{
  "attn_scale": 0.126,
  "init": "uniform",
  "init_std_o": 0.0392,
  "final_lr_fraction": 0.0
}
MLP neurons of a small language model. Each row is named by its layer, matrix (gate and up: input weights) and neuron, and shows model dimensions 96-159. Each number is 128 + 24 x the weight over its row's rms, rounded and kept within 0 to 255. A neuron's up and down rows have the sign that makes its largest values positive.
After each neuron's rows, "fires in" lists the words (lower case) most often at its 100 highest values on Wikipedia text that the model never trained on.

L2.gate404 [120 117 140 119 132 122 134 138 173 151 120 157  64 135  90 155 152 121 114 143 119 142 131 115  94 127 107 112 100 131 144 144 157 102 168  99 112 152 155 122 138 127 181 123 112 180  81 121 125 154 128 112 106 101  94 177 147 147 129 156 100 130 159 112]
L2.up404 [112 120  98 139 115 162 122 120 120 151 141 126  85 140 182 122 113 113 136 123  90 161 109 112 140 132  96 157 175  68  88 107 128 107 166 160  78 113 145 138 126 117 134 115 166 145 121 104  99 165 147 106  71  84 123 140 179 119 130 145 130 126 145 103]
fires in: "and", "as", "with", "so", "since"

L5.gate350 [ 99 118 109 141 135 155 104 135 143 148 144 110 101 124  89 154 116 147 105 112 164  98 157 136 124 111 112 142  89 166 150 172 126 106 151 138 109 147 145 108 105 110 162 125 145 105 165 199 120 110 139  70 161 142 164 150 142 105 115 139 110 123 111 118]
L5.up350 [144  96 152  64  76 121 124  99 121 122 123 143 117 141 124 164 119 122 162 103 109 101 139  77 151 124 133 132 118 135 140 131 117 118 154 139 122 112 120 166 141 166 121 191 139 170 138 110 126 114 138 144 110 113 163 109 142  90 149 127 115 105 168 115]
fires in: "its", "s"

L11.gate399 [127 114 117  95 114  99 111 110 135 137 125 123 138 172 149 139 140 126 141 149 141 155 135 136 126 124 139 154 163 101 144 130 150 180 142 111 151 104 103 157 116 146 151 113 143 149 118  89 107 146 112 128 146 106  93 156  96  79 113 133 178 148 132 118]
L11.up399 [150 125 140 192 146 114 131 102 145 107 117 103 182 113 139 121 142 114 119 125 107 160 141 109 147 125 139 118 164 166 194 178 139 145 120 178 131 101 116 143 134 108 134 158 126 124 116 120 135  81 158 108 135  91 139 184 106 126 114 115 134 136 132 124]
fires in: "and", "be", "are"

L8.gate1022 [157 136 111 113  86 116 187 137 150 140 155 152 136 116 132 152 105 150 174 135  76  98 129 157 123 142 129 128 147  95 120 155 129  92 140 155 133 192 136 154 132  98 159 149  99 157 110 147 102 152  92 139 131 201 150 120 120 131 179 101 140 100 129 127]
L8.up1022 [116 137 139 144 120 156 123 143 142 156 169 166 171 107 129  77 112 154  88 104  92 113 142 168  71  76 161 108 126 152 148 148 137 123 124 139 123 198 139 133 120  72 124 127 113 191 130 133 145 139 109 162 155  91 129 110 134 124 119  94 172 112  83 134]
fires in: "and", "his", "s", "who"

L8.gate749 [ 91 175 140 131 168 134 104 140 133 108 120 141 108 139 129 204 116 102 120 146 100 108 156 148 113 132 131 172 124 128 145 119  95 175 116 105 150 147 179 115 145 136 125 158 123 145  98 118 107 141 119 141 100 124 112 158  97 162 157 140 104 113 170 179]
L8.up749 [116 166 115 157 144  69 158 167 145 118 160 103 129 142 138 131 128 155 114 117 173 170 120 132 139 170 161 106 112  70 131 132 122 121 137 137  71 147 147 101 136 146 120 156 115 108  77 105 112 156  98 155  92 127 146 153 135 156 106 129  71 171 134 108]
fires in: "and", "for", "to", "of", "as", "by"

L4.gate260 [124 121 156 133 162 144  85 110 142 113  73 132 146 109 135 140 118 128  81 151 150 149 108 101 121 130 123 131 107 121 121 129 139 154 126 112 140 116  45 110 130 115 106  97 125 153 109 125 105 106 180 166 133 113 103 123 135 106 125  95 112 118 122 129]
L4.up260 [124  72 148  85 163 133 139 141 121  98 101  87 167 124 100 174 123 122  96 156 125 153 138  67 121 126 113 163  88 117 167 139 121 120 148 121 110  79  85 117 161 143 116  90 116 142 162 104 118 114 128 151 160  98 130 162 115 106  97 114 106 128 152 123]
fires in: "was", "is"

L8.gate575 [ 95 127 154 136 131 121  87 146 146 135 123 133 116 156 142 138 133 147 157 167  84 121 140 156  89 117 136  77  92 144 127 131 100 134 109  87 104 131 130 150  99 128 130 113 106  87 139 106  72 130 121  99 154 157 147 110 138  97 101 110 126 102 167 129]
L8.up575 [100  98 129 132 118 103 122 121 146 191 128 141 100 147  97 140 131 141 185  92 113  91 133 142  94 107 144 126 121 132 115 101 116 143 123 113 132 160 142  98  85 147 157 123 112 137  94 134  97 119 130 113 127  93 153  98 141  98 133 117  79 118 130 135]
fires in: "in", "of", "to", "s"

L5.gate745 [138 130 138 120 126 129  61 123  98 151 124 139 143 156 105  80 122 103 103  81 158 126 144 139 156 131 108  93 149 118 107 141 125 168 156 164 112 121 138  92 121 135 100 128 155  90 123 151  87 133  97 106 130 149 120 176 185 119 143 170 131 160 149 131]
L5.up745 [ 94 115 115 116 137 115  79 168 155 133 110 159 153 163 100 140 115 139  62 106 158 157 153 171 164 138  92 127 124 116 114 139 149 176 146 144  82 138 135  95 104 135  56 141 129 108 154 123  81 107 135 131 108  93 149 155 130 153 128 154 161 158 120 119]
fires in: "a", "an", "by", "of"

L5.gate617 [136  87 112 133 142 140 132 102 139 112  80 132  96 101 137 139 122 143 118 157 147 107 133 108 125 114  97 100 121 140 127 131 114  87 125 156 140 141 139 141 143 158 152 141 146 105 113 123 114 166 106  93 183  95  76 154 143  92 114 122 116 109 196 104]
L5.up617 [119 140 125 137 116 146 114 136  89 133 112 146 151 150 140  99 154 156 115 135 161 110 136 104 169 123 116 140 107 131 123 121 124 136 103 145 128 158 138 137 108 134  77 146 110 108 176  85 142 136 134 179 125 137  99  93 146 113  95 120 125  97 125 145]
fires in: "of", "the", "a"

L2.gate505 [ 90 141 152 134 136 109 107 103 141 104 117 141 128 167 166 136 157 150 108 115 135 143 149 150 121 155  91 126 159 143 116 121 133 128 152 139 145 134 158 114 132 101 118 154 142 126  98 152 107  69 128 100 100  90 153 126 125 106 148 139 124 107 113 143]
L2.up505 [131 125  92 140 169 116 108 117 135 150  54 141 133 188 138 142 131 134 146 125 112  92 157 181 148 137  91 143 125 141 117 138 170 130 131 134 120 139 128  98 145 108 141 138 125 142 135 136 118 151 133 140  85 142 113 134 159 147 138 134 107 165 129 156]
fires in: "and", "or", "not"

L11.gate618 [138 129 119 126 119 136 145 144 114 172 104 151 116 146 137 120 152 174 115 119 115 153  62 128 126 144 144  86 132  91 145 116 115 134 113 146 123  89 135 135 116 128 123 146 135  94 117 144 140 133 107  98 154 107  86 134 155  87 132 107 131 157 151 108]
L11.up618 [145 125 143 123 149 109 119 138 150 148 176 141 117 152 118 131 151 173 135  89 101 122 143 141 131 134  90 134 121 154 137 148 125 129 140 154 143 126 138 130 131 153 116 136 170  92  58 140 168 104 111 108 154 124 125 103 118 126 160 120 145 187 155 125]
fires in: "to", "can"

L8.gate158 [139 161 125 102 137  98 133  81 141 118 177 124 133 134 105 125 105 121 119 115 148 118 127  78 182 125 136 127 114  84 148 130 109 136  82 112 124 144 124 112 147 145  96 176 150 138 137 165 145  96  91 127  89 146 143 153 152 145 134 109 144 141 152 139]
L8.up158 [162 129 147 154  90 150 128 132 125  90 123 124 121 160 107 128 134 147 126 122 123 111 167 160  75 116  96  93 104 138 114 162 166 139 116 135 122 127 125 120 111 143 139 113 170  85 124 101 138 124 128 129 156 102 149 110 118 140 163  91 122 167 121 119]
fires in: "in", "early", "life", "founder", "year", "by"

L4.gate318 [173 120 106 110 110  90  73 153  99 126 130 112 136 116 141 113 135 105 152  60 141 126 102 119 126 143  97 125 122 116 117  97 114 108 110  98 148 139 144  79  87 157 130 147 127 127 117 104  92 170 155 103 127  47 150 124 129 120 163 108 119 113 117 141]
L4.up318 [130 163 181 110 133 137  92 148 116 101 155 119 141 103  86 125 150 146 132 123  99 179 106 123 126 120 116 127 153 116 147 151 133 149  92 158 140 113 117 116 101 113  88 135 119 130  97 105 122  74 108 141  67 111 121 100 139 102 129  76 113 161 103 117]
fires in: "by", "after", "before", "when", "for"

L5.gate611 [141  87 122 174  93 142 125 118 134 107 130 166  99 128 159 114 117 107 108 145 134 140 129  81 148 125 122 168 120 132 169  86 141 162 168  90 144 172 100 119 140  76 126 140 112 108 106 112 129 146 100 136 152 121 136 103 132 114 125 115 178 140 155 162]
L5.up611 [133 110 140 120 143 128 154 113  97 115 175 131  87 154 126  74 169 160 110 163 134  99 152 110 109 114 124 110 119 137 113 145 153 128 140 139 124  88 131 115 122 133 132  90 120 114 113  96  99 122 101  97 102 101 118 107 100 117  89 108 108 173  91 139]
fires in: "their", "the", "of", "his", "s", "its"

L10.gate944 [136 157 159 140  99 113 123 148 134 135 141 147 153  86 134 140 143 165 148  81  88 115 111 152  95 106 147 134 131 129 164  87 187  85 105 148 132 143 159 104 139 140 167 115 114 130 122 145  99 161 152 131 116 105 167 102 101 121 133 137 138 105 120 153]
L10.up944 [139 124 111 130 120  94 102 133 161 138 107 135 143  96 102 121 169 178 108 157 145 115 151 122 102 166  93 142 126 136 153 101 170 146 132 100 126 130 125 163 150 163 181 128 119  78 103 117 148 152 103 156 139 144 156 146 141 145 147 145 123 116 143 130]
fires in: "in", "on", "spent", "for", "released"

L2.gate49 [ 90 122  89 112 147 145  91 113  89 123 101  95 157 130 145  96  86 107 109 143 173 183 156 152 178 147 145 121 104 123  93 134 117 152  89 115 168 124 104 104 102 100 126 182 117 141 120 146 168 118 139 150 116 137  77 136 118 126 156 100 139 154 132 120]
L2.up49 [133 121 133 135 115 130 119 133 160 151  97 116 128 112 104  96 158 180 114 137 128 140 166  95 184 151 142 165 125 135 125 164 118  65 160 159 116 153 117  90 107 101 160 145 147 127 147 128 127 113 103  76 139 141 111 114 109  82  89  82 139 166 174 135]
fires in: "in", "into", "define", "to", "of", "like"

L11.gate706 [128 126  89 145 163 149 151 110 118 109 133 103 147 127 107 162 159 120  67 139 149 116 137 129 118 145 133 120 150 116 145 166 140 121  94 113 140 121 113 157 112 136 111 130 127 108 115 117  95  86  97 120 151 153 150 138 123  85  80 127 144 126 126 139]
L11.up706 [159 119 112 136 111  97 139  98 143 100  72 131  83 127 114 113 151 125 119 120 167 116 136 136 111  93  88 112 133 118 124 110 169 118 122 140 146 126  99 149 125 148 116 119 128 114  98 107 165 114 135 111 116 107 169 121 130 169 106  81 133 113 159 148]
fires in: "in", "took", "for"

L5.gate633 [ 91  72 130 110 162  84  76 110 118 122 135  97 135 115 176 148 136 108 105 125 135  96 131 114 108 107 122  90 107 143 140  76 139 104 170 125 115 118  96 116 120 135 119 151 152 138 156 162  99 107  92 108 134 111  75 178 113 136 103 143 157 140 138  89]
L5.up633 [131  94 115 153 123 142 125 132 151 113 106 159 107 112 131 140 108 132 134 135 106 138 152  94 143 151 111 176 124 118 119  97 137  97 112 103 121  99  89 139 151 137  95 142 113 109 146  83 160 128 156 150  83 127 121 114 147 143 113 123 106 128 152 114]
fires in: "of", "all", "the"

L4.gate806 [140 102  98  88  95 113  82 164 107 102 130  97 131 146 128 108 172 124 190 100 148 149 167 148 126  93 138  89  71 119 106 127 124 164 134 159 126 152 105 154 184 127 121 100 118 110 157  87 110 101 108 158 132 128 124 119 140 177 158 126  72 128 120 124]
L4.up806 [ 98  85  92 103 108 137 138 156 129 100 110 114 125 113  91 138 138 126 127  91 164 181 178 128 132  99  86 101 102 120 112 125 112 144 151 128 146 155 112  92 121 122 106 108 132 137 106  90 153  87 112 141 103 109 107 118 130 116 167 141 105 109 138 132]
fires in: "of", "after", "to", "for", "by", "from"

L8.gate835 [138 136 142 144 140 131 160  91 127  80 116 137 155 169 143 131 109  43 138 101  83 142 135 149 118 147 113 148 131 163 116 111 110 111 150 114 123 130 116 155 121 175  94 146 107 144 111  84 122 123 133  83 163 140  77  82 143 124 109  83 132  94 104 118]
L8.up835 [108 150  62 127 135 159 130 117 101 158 106 104 157 110 120 116 150 127 159 141  82 148 167  83 140 105 100 174 170 127 133 144 144  75 157 142 138 120  94 147 127 134  89 156 116 158 130 151 121 131 187 153  97 140 123 121 125 142 120 153 145 136 102 109]
fires in: "of", "in", "the", "to", "like", "on"

L4.gate810 [127 149 123  99 105 132 146 102 120 151 114 132 104 159 121 168 164 122 158 163 128 147 102 145 165 161 141 140  88 143 155 120 117 134 119 176 115 157 140 148 116 116 160 106 140  95 178 102 127 118 123  96 145 135 138  98 112 154 174 133 126 163 143 147]
L4.up810 [129 145 106  37 158 138 110 137 114 155 119 133 123 127 115 158  96 109 128 152 151 144 152 143 121 126  88 124 127 133 147 130  95 125  89 124 122 135 139 133 122 140 137 134 157 104 134 147 100 113 153 154 100 160 131 120  75 158  99  55 103  97 127 130]
fires in: "in", "of", "won", "on", "winning"

L2.gate168 [150 117 112 151 111 108 114 115  81 137  94 140 165 131 107 125 106 147 119 174  90 155 122 152 146 142 106 155 161 137 164 195 165 134 130 121 132 132 152 177  77 115 128 152 146 155  96  93 135 151 162 173  86 161 145 155 114 134 132 150 133 155 126 141]
L2.up168 [144 127 112 147 142  89 179 133  83 155  65 134 142 153  78 120 136 118 114 102 170 161 177  93 152 115 162 151 136 184 135 127 156 126 121 143 124 124 147 137  77 191 141 172 121 107 118 118 168 185 126 101 134 106  96 122 154 129 114 164  97 143  94 127]
fires in: "and", "or"

L5.gate425 [103 148 121 151 121 128 137 191 140 124 128 117 114 147 143 130 166 119 118 152 111  81 114 142 103 110 150 112 100 119 170  97 161 111 142 111 132 139 167 145 157 181 101 131  86 139  89 121 108 100 127 151 126 131 121 143  97 119 113 163 101 126 134 112]
L5.up425 [ 96 159  96 167 137 171  92 183  89 127 139 156  85  71  94 104 149 195 157 140 136 113  87 138  84 115 150 145  86 120 137 126  90 123 136 128 111 148 136 190 162 141 123 124 132 160 106 131 147 139  90 123 143 109 127 123 131 163 126 164  99 131 103 126]
fires in: "of", "for"

L10.gate317 [143 122 106 151 127  96 152 137 145 140 111 155 149 116 142 102 153 168 163 118 147  96 143 180 130 143 120 109 151 169 110 122 177  92 119 194 116 136 158 143 102 119 148 162  88 149 112 134 129 135 122 147 109  99 108 105 115  99 173 103 109 125 152 159]
L10.up317 [116 117  92 126 163  99  99 174 109 117 107 128 123 100  98 126 121 151 136  90 121 107 141 156 166 150 143 101 127 123 136  84 124  99 122 134 138 144 107 128 129 130  97 156 166 101 110 132 121 136 139 128 121  95  74 158 156 109 116 126 104 166 115 143]
fires in: "and", "many", "of", "some", "the", "as"

L5.gate761 [148 126 148 126 123 160 168 148 137 139 103 164 121 108 113 165 125 109 106 147 149 151 118 120 128 121 103 118  94  84 122 132 133 125 108 151 108 126 134 154 128 129 147 125 153 137 146 152 101 146  87 150 182 159  79 147 180 109 154 139 111 113 166 137]
L5.up761 [110 102 128 161 129 165 145 166  81 145 120  82 129 109 137 129 116 136  85 124 124 145 121 130 100 125 135 180  93  93 102 124 120 113 147 147 117 131 112 151 136 120  81 114 135 146 147 137 110 135 166 114 176 181 151 147 117 160 109 109  86 101 157 169]
fires in: "after", "of", "to", "before", "following"

L10.gate235 [132 139  99 108  70 150 142 139 132  78 146 171 169 126 142 141 152 115 111 123 140 121  99 127 194 121 136 112 134 110 134 141 149 120 117 152 148 162 156 162 143 105 122 113 126 103 110 113 131 127 131 115 115 151 137 146 107 122 134 130  63 164 104  93]
L10.up235 [ 83 155 108  89 134 130 161 118 134 149  98  99 128 147 149 114  86  86 164 112 112 104 112 135 114 141 115 114 111 133 113 100 100 167  95 119 108 152 106 151 116 129  88  92  96 145 110 150 143  88  94 127 115 128 197 124 118 161 100  79  94 115 108 137]
fires in: "the", "in", "metal"

L8.gate154 [164 166 109 137 122 146 154 140 103 158 115 170 121 139 166 116 161 154 142 148 115 128 130 147 119 158 152 168 117 102 164 144 141 133 100 146 132 145 125  94 121 142 102 115 132  77 141 120 118 119  97 121 145  97 178  67 105  99 117 132 134 136 181 106]
L8.up154 [135 114 109  94 134 157  93 141 107 135 114 130 102 193 112 100 129 166 142 127 149 154 122 136 132 128 131 112 130 122 160 119 128 112 106 163 119 128 141  88 133 130 110 137 120 109 114 110 127 126 132 150 136 150  89 125  91 165 115 144  89 126 146 111]
fires in: "to", "at", "by", "of", "with"

L11.gate497 [120 105 143 120 170 102 103 135 157 111 124 113 117 141 166 123 139 124 154 105 155 111  81 133 124 178  90 104 109 118 155  83 125 150 146 116 130 140 172 149 128  97 136 159 147 129 108 171 155 131 125 151 180  91 124 121 108 110 133  96 127 146 188 122]
L11.up497 [147 138  96 118 167  98 152 130 149 158 135 130 126 119 134 111 159  76 150 120 185  99 128 140 116 109  94 186 186  91 108 128 139 123 143  98 152 136 165 126 123  99 135  98 142  91  99 126 150 145 148 109 154  79 130 107 185 116 127 137 106 148  83 102]
fires in: "to", "can", "and", "could", "they", "not"

L8.gate511 [ 65 127 130 144 147 132  97 108 135 139 129 138 159 148 115  95  97  63 133 137 143 143 108  78 123  75 135 120 114 100 157 141 150 127  95 109 165 162 105 108 114 123 139 141 143 166 128 146 116 186 146 107 135 146 117 140  80  76 120  90 175 106 190 122]
L8.up511 [119 131 150 126 123 123 112 146  99 136 105 151 154 137 119 121 145 128  95 100 104 123 169 125 171  76 112 123 143 126 131 193 148  81 129 134  99 114 102 122 120 153 151 106 134  85 100 101 162 127  94 127 104 148 121 166 125 134 139  99 112 116 150 131]
fires in: "in", "into"

L8.gate259 [119 130 107 156  93 123 129 136 147 149 140 135 129 162 161 127 135 136 178 151 138  94 143 148 150 101 103 164 149 160 133 104 102  84 124 129 135 136 186 118 153 167 133 145 186 133 204  95 142 126 103 118 122 124 138 149 173 164  84 152 114  96 177 136]
L8.up259 [ 83 182 128 136 107 158  96  89 102 133 108 144 139  97 125 139  98 157  99  91 128  92 169 109 149 135  75 158 131 168 135 134 128 152 105 105 127 113 134 165 131 113 120 139 125 116 109 124 137 106 105 133 145 156  83 125 130 130  45 111 119 130 155 118]
fires in: "of", "by", "the", "to"

L8.gate350 [113 138 123 113 111 125 126 112 114 127 141 134 134 128 112 143  73 128 154 145 116 166 140 138 118 136  97 138 142 134 117 109 110 126 135 142 127 157 114  90 183  84 102 113 158 166  99 140 168 121 109 136 149 179 138 139 114 114 175 117 138  99 131 128]
L8.up350 [104 170 120 138 142 143  99 118 145  86 116 147 162 131 112 118 132 161 112 126 106 121  96 150 174 142 117 104 134 112 135 112 113 117 117 130  86 151 134 144 114 149 154 155 102 140 113 161 111 137 140 101 137 127 121  96  99 118  93 117 147 126 127 140]
fires in: "in", "on", "of", "at", "by", "included"

L4.gate65 [121 102 151 140 152 146 138 138 131 112 126 129 165 120 111 105 129 143 127 110 167 133 156 163 172 118 135 162 107 147 111 131 152 114 159 121 117 152 114 141 148 105 156 155 105 156 163 146 119 161 133 176 118 140 128 149 148 104 148 121 137 108 104 114]
L4.up65 [118 114 135  94 116  96 131 116 127 118 123 124 128 129 108 155 135 111 128  84 102 149  82 133 156 153 137 132 124 155 129  87 102 130 161 127 129 115 118 160 103 105 120 136 148 109 121 144 153 150  88 148  99  83 118 143 131 103 151 176 128  96 158 142]
fires in: "or", "not", "notes"

L2.gate862 [ 83 113 148 164 137 136 136  89 131 158 125 151 141 140 136 107 135 165 158 134  75 127 116 119  93 126 137  93 106 124 180 155 135 126 141 157 106 117 112 133 102 156 177 141 141 153 145 111 153 124 147 132 146 139 156 107 161  81 154 142 127 115 146 114]
L2.up862 [143  98 124 139 127 151 105 134 124 111 141  80 142 133 115 107 146 144 114 110 157  94 134 117 114 104 144 161 138 152 129 145 169  97 152 107 136 146 135 159 156 157 137 136 142  82 110 126 117 166 146 163 121 137  94 128 120  85 120 142 103 122 145  92]
fires in: "both", "on", "either", "into", "to"

L2.gate195 [151 130 107 111 168 137 125 131 113 119 128 129 153 124 119 148 144 147  95 148 103 129  84  93 121 127 135 148 103 158 117 145 140 137 145 107 150 140 137 145 101 123 141  89 120 139 134  81  98 120 133 105 172 134  76 118 197 122 121 128 146 108 158 152]
L2.up195 [119 139 121 128 125 153 149 153 168 154 133 123 127 104 107 137 127 100 112 138 159 104 150  95 119 125 136 143 156 164 155 142 149 147 131 124 112  69 117 100  96 112 147 121 128 106 161  99  69 110 138  98 126 120 103 139 144 117 132 113 127 151 160 133]
fires in: "into", "of", "to", "mississauga", "is"

L10.gate132 [141 134 123 110 139 116 147  88 145 157 159 120 108 157 136 192 171 119  89 120 122 142 122  90 161 113 108 181 149 116  85 183 145  90 112 158 140 151 103 162 148  97 100 145 105 135 106 138  96  95 141 147 139 135  88 104 168 161 151 134 116 163 130 132]
L10.up132 [ 97 105 144 127  94 115 132 146 141  82 157 119 166 141 114  88 111  96 135 144 131 150 116 114 100 131 146 113 140 128 154 146 140 136 135 144 124 160 127 165  79  94 132 144 158  82 133 193 128  97 134 101 108 124 157 101 132 132  94 109 145 166 103 164]
fires in: "his", "the", "s", "her"

L8.gate810 [109 129 135 111 120 138 134 104 125 152 164 112 153 106 146 101 135 172 160 121 174 104 116 122  82 137  98 106 116 136 156 125  82 111 130  90 146 171 121 129 152  74 135 112 136 177 186 139 145 139  89 125 124 142 114 111  80 105 131 157  69  94 121 131]
L8.up810 [153 124 115  61 147 108  80 148 160 127 163  86 113 131 125 147 146 170 112 143 155 118 138 142 107 106 139 142 147 129 115 133 125 124 112  94 147 179 128 125 148 133 117  85 164 159 159 135 169 128 157 119 107 150 157 144 155  99 101 125 138 136 146 158]
fires in: "for", "of"

L8.gate902 [120 133 122  73 110 107 116 110  80  99 142 120  96 162 144 115 115  84 119 138 129 124 108 118 108 171 151 137 127 119 175 121 126 104 109  91 114 116 108 153  85 122 139 111 114 112 147 129 125 176 119  98 125 127 138 122 140 159 152 106 106 104 164 126]
L8.up902 [ 91 116 109 116 125 107 123 160 135 157 136 116  91 145 115 124 151 116 173 171 168 164 147 101  94 121 129 139 124 121  98 125  72  96 100 112 129  81 108 147 115 107  85 114 145 139 143 114  90 107 135  92 116 106 132 110 114 133 104 131 107 129 113 160]
fires in: "the", "as", "new", "of", "current"

L5.gate33 [102 147 134 136 136 142 138 131 129 161 118 155 105 100  81 111 108 163 152  86 125 150 110 149 107 134 111 119 143 124 135 172 156  95 122  95 159 124 133 102 100 165 135 172 154 164 136 128 142 133 147  98 130 177 115 151 176 133  94 146 154 105 152 128]
L5.up33 [120 124 138  96 127 144 118 163 151 154 110 161 108 143 115  87 100 132 170 111 135 107 106 121  90 160 126 134 123 109 146 117 148 130 141  96 107  48 142 108  93 148 120 106 136 176 153 170 120 123 125 120 117 155 131 146 115 108 151 143 118 135 200 155]
fires in: "in", "on", "at", "with"

L4.gate915 [138 158 146  99 117 130 107 134 113  96 122 107 155 128 101 104 137 137 109 152 131 117 135 158  93 152 170 141 154  96 132 176 145 109  99 106 104 138 121 154  99 146 151 147 126 163 107 116 152 149 110  69 139  91 153 154 146  68  85 113 157 148  84 170]
L4.up915 [138 130 155 164 108  89  99 137 166 109 119 110 102 140 142 114 134 124 117 111 127 104  91  91 112 160 132 103 128 133  80 122 164 123  99 118 133 138 109 153 133 131 160 164  84 111 156 100 115 111 125 115 112 152 147 164 132 105  98 107 165  91 134 143]
fires in: "of", "in", "from"

L5.gate968 [142 137 112 129 126 107 101 130 127 153 141  87  83 118 112 105 146 172 182 133 157 145  94 128  97 142 119 108 101 102 134 108  87  76 127 151 158 124 101  75  82  98 147 160 129 143 133 149 107 171 106  79 167  79 158 130 149 155 152 114 162 101 125 155]
L5.up968 [104 149 115 128 115 144 104 133 134 129 136 109 116 121 120 155 133 147 128  91 140 130 113 131 111 132 108 126 147 126 137 141 149 163 105  84 133 144 140 155 124 135 101 155 178 114 113 106 155 110 155  56 132 115 168 115 160 141 104 104 153 108 150 166]
fires in: "for", "to", "by", "of", "than", "in"

L10.gate275 [131 143 122 123 176 148 141 104 150 109 148 130 150 167 134 151 131  95 140 153 150 114 124  89 135 133 123 149 106  85 110 168 147 137 119 117 161 142 150 154 118 128 119 144  97 149 133 106 159 137  70 130 159 129 129 123 127 131 135 105 112  82 176 111]
L10.up275 [151 130 120 103 132 127 123 149 153 139 125 167 121 140 105 157 117 171 183 131 126 127 114 124 182 109 125 177 147 103 113 148 127 137 154 115 159 112 116 167 123 117 137 166 105  95 122 110 192 170 114 164 154 163 152 120  99 157 160 151 118 139 127 109]
fires in: "of", "in"

L6.gate669 [160 159 125 127  76 117  78 102 125 109 162 117 147 143 132 153 157 114  94 103  97 129 121  89 132 114 160 134 125 138 105 109  93 142 137 119 165 167 131 122 140 107 119 137 125 155 107 150 135 148 126 101 165 109 162 148 147 157 114 141 113 124 145 116]
L6.up669 [131  59  98 160 106 113  96 143 170  93 126 117 129 104  79 111  94 125 129 103 162 137 102 118 143  95  98 119 115 116 164 114 160 116 144 123 152 118 124 135 132 115 127 115 136 117 140 146 111  92 158  76 113  92 116 117 136 154 118 134 122 117 165  85]
fires in: "to", "of", "from", "on", "that", "in"

L5.gate558 [132 120 161 124  94 130 132 167 112 138 161 151 121 121 103  88  77 135 113 106 116 140  66 121 110 152 108 105 101 117 179 148 134 120 120 144  87 137 137 125 129  97  86  76 151 144 118 116 130 106 135 174 124 127 115 122 112 121 133  98 158 144 169 130]
L5.up558 [136  83 140 163 115 112 106 125 127 102 149 148 104 118 128 124 144  95 126 157 156 159 131 141 129 153 153 121 129  66 145 127 106 118 103 104  95  96 153 121 115 123 149  81 145 165 147 146 102 117 128 163 121 139 130 104 151 144 101 138 128 152 183 195]
fires in: "with", "for", "joined"

L5.gate345 [126 122 114 124 122 116 140  86 126  93 119 100 141 145 135 150 114 123 128 102 110 107 130 130 121 151 120 101 138 123 146 116 110  74 145 162  95 102 103  69 136 126 185 102 105 118 142 124 143 126 152 137 138 125 131 118 154  97 149 161 152 143 104  87]
L5.up345 [107 149 122 131 135 140  98 106 116 142 134 124 176 136 125  99 150 150 104 115 101 146 121 157 142 116 145 124 196 145 129 108 100 135 137 157  96 155 121 137 104 152 121 113 106 180 121 153 126 137 134 127 115 104 115 112 145  88 107 164 161 144 130 147]
fires in: "the", "on", "to", "in"

L2.gate317 [161 145 188 142 144 158 145 141 128 156 149 118 106 104 151 102 132 139 142 138 126 176 133  89  69  85 144 121 103 125 183 148 176 127 165 108 136 141 149 113 143 112 121 109 153  78 127 100 109 103 152 146 114 136 123 105  89 131 151 110 151 123 130 116]
L2.up317 [146 129  92 139  99 163  85 102 102 159 114 100 143 137 134  92 154 152 134 137  94 162 139 122 150 152 154 121 152  79 124 159 131 108 144 161 169  94 149 118 104 122 115 103  79 124 105 136 130 123 123 166 112 143 146 120 114 138 124 138 125 130 126 146]
fires in: "of", "on", "to", "from", "after"